Weights of a small transformer language model.
Architecture: RMSNorm before each block, rotary positions.
MLP neurons of a small language model. Each row is named by its layer, matrix (gate and up: input weights) and neuron, and shows model dimensions 176-271. Each number is 500 + 40 x the weight over its row's rms, rounded and kept within 0 to 999. Numbers have three digits each. A neuron's up and down rows have the sign that makes its largest values positive.
After each neuron's rows, "fires after" lists the tokens most often just before its 100 highest values on Wikipedia text that the model never trained on. A number after a token or word is its count.

L2.gate889:482408516507567516507521528513593487523420501554517476458449499480491509583444463493463484418475506520521488460502546542487463479528504485488508488470591479562501538539502431441411515530568511495468532501486508515426498515485521498463407508490545510500555511538542584482513563498471526437
L2.up889:496477531567514544520485477486486533533482583528502533431452507494496586445477458504575604514507550477557512499486527531453497502534515467516506521485559450486493498475493481467541530514453456498531470483515537492534513457471444519562518458511598575535479444544585503449531535530529452481
fires after: " K" 14, " j" 10, " Q" 9, " m" 8, " his" 6, " J" 5

L2.gate795:508441510498566468444524508483519524499505463503536543503536532488493469490497540556534483508538533493501503498466528573461576391597477528514481444446473613523529474547466473488489518489433495474440544475488483511562522458509512457485423592493577418518482533558511568487490487429448531534
L2.up795:500449537467532539436510510500442525534494497567549554418521486518543470541484494540528453550581558480497522484493542552463500464560517502548523556470498541507496411516483544522544499496441499493556489501510427485457508480501530569493548493424527460471553567565526469484550459539433450579
fires after: " the" 18, " W" 16, " a" 15, " f" 8, " w" 6

L2.gate492:498526488537570437628488509468444543485473433489446461476556471492444500546505476531465571478508458529483543557529530525505607473567491475499474450592530550567460538483504528526510459509539448589467524557482521506447482499459483480459488471445439408532451415509473543498449533463452550441
L2.up492:483511438522539493486430494482459435452474490510457576492445528518572442575421511468417452528527523482456516443548445519513599517523515494477456556508523455458515502496509484530532490434539480471510463535493559520504509500550403505461572497513516562412479489440477476514467461525479540524
fires after: " t" 13, " P" 11, " sp" 10, " p" 9, " F" 8, "up" 6

L4.gate69:472474465499507546527496511542432437540528470508551440455522527473476479543470516479485497536493506550458517541502542461455518561489467478585427527505497491586550493472497496441448453479496536508482484463490585507538472453488572491461469551497485470509521478486535604490478415555460520490
L4.up69:538540494523476540525464511576554440507467557432543464576477535468445429455460553526487484423510387505495498544550569409450472581490431487500503464519531488561494483516495485457438476512565558483481462467479527471413500503502448463495434466429463492547437513439450456538512504552428545487
fires after: "." 79, ".\"" 6

L4.gate420:578465528469514481472575493555491516408484466528540457507550461463421525537487491473532520531528482495473523526458480520429442470438433489499453461488486511499537500520503532459511481446546545476501447530482449524553580439552550464513525519485526487480559460459508473487457478455479373490
L4.up420:507438529588556540552506436462537528419475426590516546485500550492475540443446506490470459487523555554493529464431416526440584471480514475520534488497438464468585510475524549511457445471489503512536449528533468502498546579544525550445464400522533487484504438472504527454592491479455460568
fires after: "\n" 45, " anti" 6

L4.gate794:503445475463485542495532505547529543522447556500506516458498512482517485449457568474466482549488484459492526530485510480532465407524493526522472528527468475537425481488428484458559564542461450477506419437495478478489559507460546525465542485502501490512500466563516494507485502536429463541
L4.up794:496423491512545522496458458456503539481509547565517497467516457444548468522473514534466437475518531472506508554535584475498482522449483456483484474477521536561424491465522485518545497534463550577495467545529473495502552449413519477509545510485460455450572450539375556499489541493389534502
fires after: " and" 46, "," 8, " see" 4, " well" 4

L4.gate797:431542458465540510497515537521512591502509458464510529543540485496523542544542535455491540546524537450485429535482519543497518413510473488517391510529507601422477492521463545519508484506493496486470511532514500454551556534540468475450492508448509483471494529492485518526508473448496526530
L4.up797:450509500500498526475492494508589490553470485435440508470476525553539556488529517537443544526479543482483557466514481504429454467464544492500433509552468566425491496493453439479518520532464488463572481617531510494532593518496486450511489520498500496450484450405471478503475486540479546574
fires after: " " 42, "1" 15, "2" 5, " one" 4

L2.gate372:559391506476502486562537502511509502418436467479518438510556605538466460513536505460468530510510496457525553498497514624478407527446448451558464505534424474499507467524498473487486597513468539516524425487507554503521476489462523545503497453485496519494498499539531500514473504484462515450
L2.up372:564501476515484580546495433541505466426509507531459484524481535541484391463581530451449470474524470490530531570460502548540498521460503526478399459558440484554488444501506390566467515465546471530575494495515546504495489527516577533540510473499515553464510533507538493454498529433548548505
fires after: "S" 24, " S" 20, " m" 11, " s" 9, " R" 8

L4.gate815:462496515493481481458541441495505531482563396528574443439482522505540464502432456520482476501499537493500462509575524479575490549574452476521473498496516522481397444532565557469437521480543575456453492499593542527508552526485531496518464423481478514467450480467499470485494414546498599456
L4.up815:539487498478442543487516576515542461543430534437530520527493480450468484543474518507477489492424429507525521452578513500438517479453559463531529491502494501469520487488565533438450536420498504526497472574470520487545556450474550457503452447509527524510470475492591523513548563501540516490
fires after: " V" 17, "3" 13, "2" 12, "1" 11, "4" 10, " |" 5

L2.gate451:522531461548491512523519602484536545505460478503512510517581421478551455472486517493533483509517428501533494420470454480567501490452475545520481521451518496438576502508461558501478544482453525524520483451518488499550532473518546557468455460535516542501513497421507513556542526479570473537
L2.up451:547547420496522499411475478465554542476467483460481521526489560467516414496472587516428499498580539496519527477499466507496530472439522456474442567408574515530557358444459524552540487537500470553558500501506573527459473501530545497479498509440465520431488525515504465462487517439530550466
fires after: "-" 25, " I" 8, " f" 7, " d" 5, "F" 4, " D" 4

L2.gate931:552513496486580507509520562543465498514506514516511429559555521472459447497538487453505531504521477456480476540518446482488531511472504567441492487520500550538515428444515415514518509492591482466531443492450469526538446588563464497476541434537482475490550518501490449575495442528524483487
L2.up931:496486529467521494453511559517508473414545549521498456431412458480540383532479519485560468499460472518479536536542481485519507468540437510510509403467545531450478516451446563457503509413553454523524509466487471465472502483524492486406453512492560457561481508619500487452494481481529539488
fires after: " P" 26, " N" 22, " L" 11, " p" 6, " F" 5

L2.gate878:533450527532452513493492481450481446517477544557464432463476542501507518485561451468482498375535520539537549492497484575451500500444488516499472491537561513441535527467511441542558454511526480448494478486470508537488494537473493476522437495441550428514478484518487541496498507497458471437
L2.up878:506513527490456481570448500522450541472470505507481493468554491472545430412475489453491566469529468524541540485464536520480470504485427478508520534481556479527514531497498500452448510557550394502509529547490573547482467512391549540523511557463472414466567596414493509539548482486530545457
fires after: " M" 25, "M" 13, " S" 10, "s" 9, " Z" 8, " m" 7

L2.gate466:524415536471569543470422563459490559527513430510555479563570457383478458534493475459490477493441547511524478492495515515500491484537433570465456500461531449526469506493513501494494541568460438484444512482485469504531463544550560500522492509575511418483468403501491495477592479484621461505
L2.up466:445549448511481499444547501463519477466504488548505537489477542516493471535540455490501527436498522493491467452458510546486506425464551509470535553483583493472524484476510453591512482538597449439541432426468544499431429507528429521610541507507535532486468479501558504455418465539484448536
fires after: " s" 14, " M" 13, " S" 11, " v" 9, " O" 9, "S" 9

L2.gate206:511473511427566509520501430464513471502420494489440503505518523419497509552557531478496525498487494426449503497466465501523451416491538506479565473474519466502480449402480534431546490550543549519486470510528468533454549523524468491522543530496533515460516527447509535443448527467516488564
L2.up206:459487510521502504537555482502460492568400523556525506538479479515514429556483467455491529550536488507499551496477563451522430521545473551508522508548482526480490552446550498428461510511520440450463477542508496491530470534485437469492509541531426481498527580417511504525529456486503416523
fires after: " " 92, " W" 4

L4.gate599:515570497555508449529538512482536578527449519472584580461533529534417447541516547510511484480520450461506472509495432494529545466450515524545536519495605540537535474477533509602499528556489502471379516484543481433470443503541451434549497511471499518522543526483365481533472484549456497467
L4.up599:536535510527567450544494550478492498532512505562474574506518513479496453509478484507510419495465512494509487444537483540520480456446499495566525560475581572512471482506520476490467553554473479498453496495516544486498456486553446439504506481504477523552536538465425562511475457560482475524
fires after: "0" 23, "i" 9, "et" 9, " t" 6, "z" 4

L4.gate721:474447461466439424489504520493501503489562526491559483506492492546503554558456516486537480546505552544452457494467513560556503502507473432531429507487568502543555560497483403505506491532545511516505482479454549484498485511415465475531515540510459392532521496537483470477530485510505580580
L4.up721:470480445467570499554494428517467486490525544455438500535544560552434443488494502535531495467493485494558528540550530603506561522552491490492504525492483563497508466570535485487520481513485511522492461489509518432493577456449475483482477446511503449512540470469487461516532549536518482450
fires after: "." 64, ")" 13, ")." 5, "\"." 5

L2.gate518:542477533514445549435486512496542447531492488577502520458503454494529560533485542528444516492510448495565501422531476380423501506520512426553536470441553482510533553556465504486530480550533447474555534466507498485454503495496516439450492453594516508469549505517457486460472460544594553491
L2.up518:489487503497575504498456484493471509457512490520474514484448468533505434461524520447449486542491556534545507427516449495523574509440480398549507546532556553456544521464493525475429481513442469467516468563526511472488480477545511469474465490464559491535436577480464454483540541473503387485
fires after: "\n" 17, " f" 15, " def" 12, "f" 9, " P" 7

L2.gate28:451529577448506493524551514460460531491500490429417525418557466530438469503531543422526482480474566471474470498592506440513570498547509441497493467475545519498519526493466490565558556597488483563530490510519451452459504516535551444513528534467458499398499481453524486517504516489466455475
L2.up28:534484482463471493527493491454488491535463534505505574552491481491545518537530510445498471537530454449488476553538512478483529456438479398551511550488493495493455488507416494521455504474524538461426550422495565510543550523524530439512491455586506460533558505511536531503492508490436457471
fires after: " Ch" 19, " ch" 13, " Q" 8, " G" 7, "B" 5, "b" 4

L2.gate507:508486546530547480517402490597430511491522524488471500527526435535494471533476457515448456520506551473481451449519520563499450517488503512494439544538520469530522533507571516468515481543532514518502483545582425443520509535557493525450554511499433463508501566478461499463455553482490492502
L2.up507:481497555602492503501475594520481488526476506470479501584536503511449576531506531517477496520565448414423463601499632439568461506515593438528517502551533538495423580500528483462514501475464469479432497446415502508444506522471484402499600469485461522481510519550510430538586506496487521483
fires after: " Br" 20, " B" 12, " ch" 6, " Ch" 6, "B" 6, " Z" 5

L4.gate484:521479544426587552510475411553540490446454531503496446410521504489537510493466494493525470477490529481448496480465542484489505445544517481534539476562485419487536484540537506578597538546456492460499546458500517474487528533446503520430519470541519481456540491441530482499439438509530400495
L4.up484:481461536515537488612511517482558547542477442509522440463543511545520491526459565505533458456430556548461503468480585434493491499571443479504539546548488496499556483452558471486512528397533506515482501546574532508471503452485548510434482489496462541570465484521459480410525498452495460504
fires after: "\n" 86, " co" 4

L4.gate736:489477461511580487522484497544497543486489496444457462596540553489477469536549491487565472572538514509517489538443501544477582486465519474514534547519497429502537550496501501459532541509526534539521497456529560529539479533536479507547502494525425471471493486448464479524545451525488510465
L4.up736:521551520492540503564484456490500512478439501541474503579453518484510483443540419548485527530531513544536519539484473586551509529454522543495475470491518504485522449465455506458446508454504490512516468468535535491490545517436552443535513517506444492463522456526480438585553524544528544507
fires after: "\n" 52, ")." 8, "." 7, ":" 6, "-" 4

L2.gate656:474507455507553460568564566476530561489461534500475574492500481445558557522475465473513520466520473477475464482557483528450526494485486524589468423537534561516460498486555480479522543540462450450504454530543482498465514485473519412485512475494497454575517440545462526442485484507589408518
L2.up656:503543450528537547463494485464553524509439468487553533477432487457555450549514563570532515504491472503512522432464454504490525532500481517510483434492510461459507476437544529483434466494497487552511506488490531545451503520504516573463517517483506531470499509517489472431483490527489492466
fires after: " S" 21, "N" 15, " N" 9, "S" 6

L4.gate990:414462511433433515459499525521544467493519436476524466416448559536490481438520433445500533495496509490538469464473507460484532540519475487540522572553549509529534500472525480465409541503514563468539470507549556522471486555492514471512547542516456514505471499566517396493530541468516553507
L4.up990:522418498481510468500469547496519502436535571469502510495513561482480442489528572547517523519462462469569456489507465494545454493539448499549529632485524536491522461626534542496494559502501500479579497485570517514466468510492521501504509550636402502551452474554533482553485458501495539526
fires after: "\n" 60, "r" 4

L2.gate481:494519497587537583482533536501482555518502409443514481442493469475467476549488521475507539510551542542471541441512497574555516464572471465508516462531461464524530562398547484521490443519511530529586477459526501455552495568504516450542557516435479434491536514480461521457436493501530479460
L2.up481:422458475507515460498496513575477550529461489487487456469514478527515468515487453498480536506531498445573549575502539576520494403480463433541533521541505499501530438466512451510550536519450502525527495542538468480566457542568517543566454484530535550514363486515485464489557455522489451509
fires after: "S" 24, " s" 9, " cl" 8, " st" 6, " Ch" 5, " S" 5

L4.gate145:435485617482465574459452493481426492513522491517527516427530447445464510539500521426558440599526535460450434381475501503469417564474455471488421471521523547471474572519514459428498501412516533506538481568512509433495544562536557531465532516598501540496466548571475546461454476478482570432
L4.up145:438545533488531454491535548582454516517431470516546519475497443520502501460514497456477460478473509449454476472509558516444470495399502545551546492452501559469523484512526509509493521462511475526429526497538423501506498533498522471527432500528485470518507509524488522543456493435512485487
fires after: " and" 28, "," 12, " as" 9, " who" 7, " so" 5, " As" 5

L2.gate106:549483479501517508503503448563497516532457485516468483489462511507505500477535533469556533508513546430488550492517481497447469450497549520465456550538475428498504517520468507461529536541514455434534502476442419469485490446538507574547462553437531542506600560467512544446455499495432486459
L2.up106:484534552465527432451521499529489516545479558549455529518457515587548483473550533486499544493509533407505422527531497481487499440437526536490478528598479449508528506520403516543523440494420439529472529494535505527518479472533527629546517491483494491462571489459475500528436525539494456498
fires after: "D" 19, "==" 10, " D" 6, " Candidate" 6, "esc" 5, "R" 5

L4.gate219:446565567520509518550537485474505466520536485482535442570493503579493537530509515432528453566500509499570479416492439565497488498494541529541436464481500522492442499574538495496556526453555494516549443582469481491555487565513451490545482492523472496502470495442524467511520490480422512446
L4.up219:505503511541510417507427415502537497496497479561475496525564526502491523490488538505436500518544460493526526493546546499485521481447548546589430528492528460522473539429515517494550482511567541441505544538547489533494557468430506477474525452469556543457505513556473526492477496571502403478
fires after: "\n" 38, " anti" 7, " well" 6, " non" 5, "0" 4

L4.gate191:471560522489500509534484503524511469470467499500508462484547455509458512488493441586492454479484529496514479501479435556534481492520431505475505464429440414552516489457496472444464441529542431399463513466537394527478498589491551500567555508602407567455508518560530532451537496519551521551
L4.up191:491482505483469519523489485571549543491465483474430552528502482500519483488552515628520498506472576504505464455476446458516470532472567526453581511487475446485569510478469504455462499492555421565486486448508494511510476475460491509424496515543412568551457481539454511462434466512482480480
fires after: "\n" 79, " Form" 6

L4.gate837:561506492452497444571498494488527459447476522472477539489471455458555484442470502492454509476520480553517468510476494595426540520500488482444609395504511543516516541538559541515517480496531515498525525563387465503487484523467487521484480516601568538496482455491508478450512485569527467528
L4.up837:502474487513485440541461530444486464569556504420514431473509509388468488539537447542476527461510479598497456495504486516587522551515423449487493537476514525483460504408535396526489471483550572580447601450578380473479480527492539491429503462526495550535512552497568439477574521507559481494
fires after: " |" 57, "==" 15, "\n" 10, " ==" 4

L2.gate393:560524447453545535448471497476398493480462506475543459541548544526445484534443557543485507552472502473517579502420493507497511542554527501569532465445499484472550530509500508471496547485510441497476483530525469450472506472456534442478525475427503499531549569469522459479501502509446500503
L2.up393:538423469508475504482538548505527508455587563505516442478554508507533540535503493435527484507476516400479452498517508438498504507440518512581535513526517501492483440433514485546526507636419497519557476513505482542434520548533452481552509545579508462454447485482497464510427509524608497528
fires after: " G" 21, " T" 16, " t" 9, " b" 7

L2.gate977:484507497410523478453506574472512455473510489514446486452476529520622547514482483533509497517439525554500506500395495500513401537518508465494491512483514534531509460509502507493540525510443460510474491505499564522594526534500505452518453438543489521530547564530500483536517499491552549539
L2.up977:560496493541446484483475478515519521555473426497481455481528541518562522527543524504423519483514494495552576419475476435448475515503508478568490530545518534501469458483518461494502539500464407530513482520451519481579473505473511503564509436456529511491493543466468496571495519450479468560
fires after: "-" 29, " K" 17, " spirit" 4

L2.gate189:524472480470548484444592511503536515534527497475544527536546513500481490498574471521520544538522451488497468503517479437536454508510539479517511432522507536492556484528432481547530522538483513478496501436442528467491480459525544506427479450455536505483532482560488487471509486508431459515
L2.up189:555451506516512459556556448480528497454497486572512511506497501536538516444531478501509558497522486500526447503470546458532529444531529521492489532500491444473537426507466443502437477525506497523532487513407524508532480462601549447484544453564466546491516425508507484468466508487483481463
fires after: " T" 27, " H" 11, " Se" 7, " t" 5, " Sh" 5

L4.gate668:553523519593486472543487457551506460498501477530494559475503510504428540501487500559471472444552509503502488511512475481533465533512479605500463561435510545523521431490514496464492493583546454514497461444548541468515463490482475563493571518494530467411493471459519539495506512463462470466
L4.up668:452506410490561454522543499560475496499512514524440534549492455505482511500504447504474500526523525495517489493542468504456492436513522521502527455554483460552466550427440487522544500524471505485537527515424536549477477579510493505560540480457500497538479538486475534489520491471469506530
fires after: " was" 21, " is" 10, " were" 9, " been" 9, " be" 6

L2.gate45:507492447479583533561528475477397463520493574518456542524499522480505452481603397459416554468518529464496570477481423523545496539548540470480488402550538490493464507516427559518565410530513541469515444491464490514509466457491532507501537446445497549537504482578497429453493499501545445480
L2.up45:446481574476517526530485513522445524541545452505521520493579518492524492510489560524503492489501431526514463493411532548499430451451555484464531498534527423511458598478506549537576584484520479494502556558494480470496542502471510519504511486540465487518449511501475557525479441463504516460
fires after: " S" 28, " s" 17, "S" 13, " M" 11, "-" 6, "s" 5

L2.gate406:534484399588575478562552516546482546490485467498522480539542499506467410503473529493506478497547443516457544521583437531494508528539447470427507555533542440467497480470462544451514525531557449558517507540529497424504538547470473482488558504474530515532498406489493542524493511505464515524
L2.up406:465470476521497529506493575555433470491462499578492511557558529479459458467559522517492565489470473448509395583557488504480438575502504529522492513473441485456535467487527543522478501558536481529510413440460503476520485531463489418530463532499534574484424489535551560535427526446548482505
fires after: "–" 51, " al" 10

L2.gate107:523466442450471527543463555544451495520483463604525440546460511477500464520524489465520588508449524535483463468565614526427487526491501498520493599537488500496536439487504429472430459519488552453440493496542552424535492531454446475494543458541434502515502541479487506559548502528538525469
L2.up107:492513461459470490470478521480425449493509420535511481524467493530512456417549459449458520534533490526491476544508532495409428491544499560535529476475487558479533491525473476485484512479492561464446433505530499537577472469373469467544507511501471463501502566498448576529485450521529515541
fires after: "c" 21, " D" 12, "D" 7, "d" 6, "ad" 6

L4.gate614:541512486413567491520464506507504451481438435537486460409574472539495517514517612527426591502476560516504524500515530501474474499496530486459516534555446553563486434539453524520497542459496468506486485486475573526505489489510596459549401499508604513528496462525590489509532478448573451471
L4.up614:468477416529582510513488532447489471536535565566489485542426465465531487507523464495529492504546540430529509456460515529559524468498459492526465462485472465472474571513464529542503518498459522481516483524477486547482539561475459546597540517497524474473493471430488498595449488571485597471
fires after: " N" 12, " E" 10, " W" 9, " M" 8, " A" 7, " S" 6

L2.gate725:532498515435501504519460521529557478459460477550502479512539485378499535557527469519515500504484421471500524487549511493510496516427539500542440489507426501486496562446510511514477472494643466486481509457525509511470556493524491532500488478531486567560514445476534489500531474485513465422
L2.up725:499475375481514568503413513504527448451458516472428468468468457478497492500478494495566503519466490569531481458510511506554534553549521503531456536605464540505453516505546494448496556531442437513551509510469500532518429452523442479540515477520547426518503534392495490462506496521453506488
fires after: " L" 16, "M" 13, " M" 10, "R" 7, " R" 5, " m" 5

L2.gate263:477475535554422450507538457475428512525530435540487514478542534538523536507502545528568517550481547454566494473500512543494491431494462490426532508468548494476563529507462474515525517462462497562549503495529474546512453558530491481506551487506476569475523468522518530502522517457509496451
L2.up263:511535468505531511368440519506463482488556494558473497531543508533519443533464546443525482469447467488569432444525477585504520442464475509458570441423577551464537466545495485521460494416489524399472495451462530507474544492501492544503481461561497551405533470527449511526504442511599477510
fires after: " p" 18, "P" 12, " P" 9, "M" 8, "p" 8, "oc" 6

L2.gate917:591508475458560523499547459476534408545493505535490571512472470519455504544467440487450505523469533513494517478513512500520472523500465442489430417490549532460516527499434532484464495550500518470499551484511514482483509568469550531501535575477456530521520514532513469488442440517432555563
L2.up917:502477528454449487447592478488500557478466546513525485451438509417533548565487521578439489559494511457480491451498554481473482467504430448427523544436505573486468485524501528501486569455488518477528460542452483488459505450491483481560439484527461570507542568517469508490481480521532451526
fires after: " H" 37, " L" 7, "H" 7, " He" 6, " W" 6, " N" 6

L2.gate672:529541485509583484472520477502429494423436517442568470509486553581488444535513539495492555449595467533475542443484449581531496494534482495489519512485528489510512476483526470517502493527484489516473485550478480503519558491389467461473396514469521546523516542512550502502457506534474508523
L2.up672:468492455563604552471507480505506475500548436562489483565457530477511481526570501482447547430522564488411534437467572471517472503468517482503439468472489397476534541588420537478519516446496499536485461473482522453501497449526499480466489487506483492444516536501498510496512544466530544497
fires after: " V" 21, " v" 11, " W" 11, "S" 6, " S" 6, "s" 5

L2.gate446:478535475512540559532468391475501517525510476568521573529542424477536521463507537546512472529511482462565513558472447560470524551434540435523503463464462491506503506538486584519567507501463456520464489473504540489487531474543520583585523498513501466526515430496531553448546521470473440491
L2.up446:453570490517548542512474505495505450552487499577559543503470456482496470538475531462511537587507488503519558504494457483452498512487441456547530489414524547498517428507431489500442536468524474502519497473511476544474485398512483446491517507564512521544538516509465501460502500472499449521
fires after: " p" 20, " F" 10, "-" 9, " G" 7, " P" 6

L4.gate580:522552488499483526484457554429477492533495553431492515475523523469476506469603474473471521480478469568491480520538489518544475575559490491586539548520482456409461577518480528538519474484451507440484505496438438461529519504580511423529504566494497495556534530520487477476485513476485509538
L4.up580:505499508475482475523489490493469413574499452541493598494521505531579527526516555473524489519431537414474512504531534464498480562477561514516470549465592533509487469474520461575452511517493554502520512463489491431498570531543456461468595504550460551565502542555421479483530601504497392451
fires after: "\n" 45, "0" 20, " Be" 5, "2" 5

L2.gate819:429500491448569577475509488511465517503531493495522521419485471472507512501540542508499517561481528516482539513504510537498531564449534438516500494558540443445503460515478521495460514527454472529489451543587470487479519493483545545489470526382493444502469512476537496477507511503525516473
L2.up819:528558478531519509426432593445522510477551514501514582520465470461504438516496479472464521546527468503511519459517473526480497581566517539480463558485518403508458484527488445487481492528482491469535555463503480554532485440478513456510536443491471500463518549457475540454462494466499489582
fires after: " R" 23, " d" 9, " r" 7, " D" 6, "R" 5

L2.gate992:478472481430491527536470482462511502519476507508426452433439537478474529464473492457512532482475582519541622539478484546475542520459478511525519541424520569523509537541511449569540468531475476481464496458443474487509417585474442532485504534529550499463475546515501504547476532486498527492
L2.up992:486458532487547508535495490492553591434419583486491454485505476500446533628512518465518552570476532540513508511468591458508459519529493488516525619440483576500506470545529509493490425503526385499435543550462505537458497529469478466579494473502489491513528502545513507452505478462439508487
fires after: " a" 39, " A" 16, " the" 14, "a" 9, " group" 4

L2.gate703:475436471496543488456459487470528522417530501471483540484658490512547514523493526538493463465564481484458560551487486495571478530478500441564538521610543484481490553475437495472520543520544534488517478496545507585453419520464497474519424512525458435473431465508500462480449449447619549483
L2.up703:513427485528532534462500425475485508533445484518533490516482469426535523515508494505478517483506591610508484476522475532502535488527507464535539462521582472512516500532459580489456451480520492524494482488547541516498522493519524476468498453511540492451529471472523506454461529509524491427
fires after: " V" 22, " f" 13, " F" 12, "f" 5

L2.gate684:582461519500491483452489518509552484477506490522446478512484407480474572483516412495525460504438515525516542505472440527479431440453534503489495523459501478435551479516502546484543486535509543458511507475525521532506502536507413550496435518470512475473540536515533565482419515448553460452
L2.up684:514500452525471504566490473480461548475494537517572567427580511479585518567489507562574496465513512443553480577537445465533490538487517483518502525512393532465578551575550447452568507581493482515443455482488485520527527521466545518532515442457536499489546420576472469486529499466468491494
fires after: "-" 52, "E" 5

L2.gate463:436490555520556456483458560505467529529489419512517454425519515463526460484503524500442439481485458499506531538485454558550487454565532455532477474507525432499550532532524533569554491546478478496449454606498502555467439507527497557490556494561474409482479516549523500471454553486560529569
L2.up463:472488499539523424531428495475467439574487484467476503481547494518507534458475488454442506483504482421480507506546455508531538500535578478508484479514524428531532507472555479530485441547440512483460509488484478428464546418495587418471492480540418554451512482508530527510547528580567553464
fires after: " |" 28, "f" 11, " f" 9, "ol" 4

L4.gate530:507547539534484526443501433447562508511419437458501505588502531511502443480520505565478604525471496534491532568476435467445499576485503495475501514464537497493484567563517488553480443558555532510483520532449495510573535477569467479512578527481552506468422515484519496508481484472569524516
L4.up530:443439492435482481484388461444506553509476456558454490532470587585496548506537462547479418456517483466497546525409523506518565508552520571433454468456504475520572505448421492455464452492508509436520497513507481512432539552502587472472539487482517492542423451551513510500515553505483608486
fires after: " |" 51, "\n" 23

L2.gate861:552580451457613516597530482526432556561562499499501506498505536561426457567435503456502498565523476460472576494496521513498599474500513465441459470460491533511475467482454468505468495414459515468517521473510544515494514485483541493504507474485562524501535473556510478472542493473419472470
L2.up861:546490457590568452495480458522431495535484512496481463546428467555402472520505465476509517519541415484550538575557466571572488476433573517451448488452506461488560514450506452508502489528524521498463544576488526541550543522440530507483543505583486453552484496512492460436561418471517487575
fires after: "S" 17, " s" 14, " S" 8, "s" 8, "is" 4, " requ" 4

L2.gate899:578468522495563474527485486550443502614437552483525463521512565477522448449482540531476455496579447483535548504530529479445481466525431430513532529540510487531463458535576547501486484470548575508523442479450457479489494503513536469504473444458474495464541520566445540468544522540494485541
L2.up899:549472546523482512444509530549471520642465560482508458495414512532537462557462506464531512477547462484585465560458451502440450456513421527483572482455476502450506512501510497483479481512579547560509462501468486456515489493509565445479463511539492504498550559503511531461521507541464461579
fires after: " d" 32, "D" 16, " v" 12, " D" 12, " V" 9

L2.gate434:541462446556550595539513498503461501550551512476565519484514474399575422535491525425476537504423456469536456490474436536498562516493520482486545516503461536457509472484474547551508518513521484596514462496552441502501478462561565534517529441538508495538472494503467481477527405442501514478
L2.up434:531495563528432525465454494475512532498498467493547488469493492532521481531509548478481461530488541516444421527458487469495467488444461541500498495581510517574595522556541465528483514406529504607532446570446527480453492580545497521479478535481532479480519430531542453518532511528528483506
fires after: " d" 16, " D" 14, " the" 13, " w" 7, "D" 6, " The" 5

L2.gate145:476477455494466493478520481549541525494517545529520552542508475547513487538508482490499517463577492530495575464561538545497454478474474491481483475442501483507543523585451476449528562485452422527520528497569494518512455470474577446486500556433486479444472509556519522516506450483537506536
L2.up145:474483498478505471499461516490506517498476501481494557517510497566466549561494472506565458521523500557442541520466509488488472546469468525489506527506536555486491441439535488546497493535486476573555518508547440513486486551536532555460508525516504589482484484536522544473501522402562503549
fires after: "S" 18, " S" 14, " s" 10, " V" 10, " Ch" 8

L2.gate336:459557544470510447511544531525492521515474511471494573542501469425504442511543440504532543422523545468477490458449469537517539453514525481553476468494536454478590504507503514462498461496477533441508539537477498495480542545564486536514489554484511482504491506418433536459480511460517473519
L2.up336:536550423518515519544485513480456454461570520493422471519520524535469475516588507509515487468484488554432519442493525455459563515454528543532540474565505509499512501522501603480526497521552549517562511537487482492392587590447558472488473557411501548477475426483461543460483502491460445543
fires after: " S" 28, "S" 19, "2" 7, " s" 7, "3" 5, "°" 5

L2.gate255:409510529421465483515556490471471443444495457511519501476501509452548473519540530583540528478499454498522574484518454468547517435456465515543464550517553427526444469509456450493517564467466431529556545473485475473522520544488397526558492557481465471482472542535563490507502515530418480457
L2.up255:425497452465547544511489529499508468505540430548503551508474480530486516596506436559408471459577508532501503437496463520489460476482459530479531533551502428399461547463437429444462502459538427520510415506480447506560461505499543461508531506548493460516563499492505470463447553509538477531
fires after: " D" 32, " S" 9, " L" 9, " R" 8, " T" 6

L2.gate936:531604545494569463460473504512442461450575457540488466571481556531500492552509537497484526521499426501511463522577549508444534539487415523608481444508498547515461518528505504532477449504555546457447476510465454499479386503486533473487530534536448516508485543499551539431509431547464429534
L2.up936:496446470563482488532424525591477475482476570514491495475516569496528526471514560516563485474504428465472526464559553547496501431462549525530513495505464487452448510539468484518524589499533537488533480473560512486492476500540437451513442453529552504481487453522505479545530596509492509474
fires after: " P" 47, "P" 13, " p" 11, "p" 10

L2.gate748:549466474556460506465492448502459558484464501547482461344466440488476567536554473490532520479519529518472548461505487450407471493476453436501532403499453511505460514557502482555526473516453558510534507574506517540411441550499540533496483505504494557532566400474564477485436394508532533482
L2.up748:493503531532526552513551474503447532466482513558480460454510536462480592522434424475454478464506496474497535531510470513548527450539557491499564519450464526525559546512552484503530499514441591511546563477520521471564466534481480505525532543535421498518543547478542477507496483566463530542
fires after: " M" 19, " No" 18, " the" 14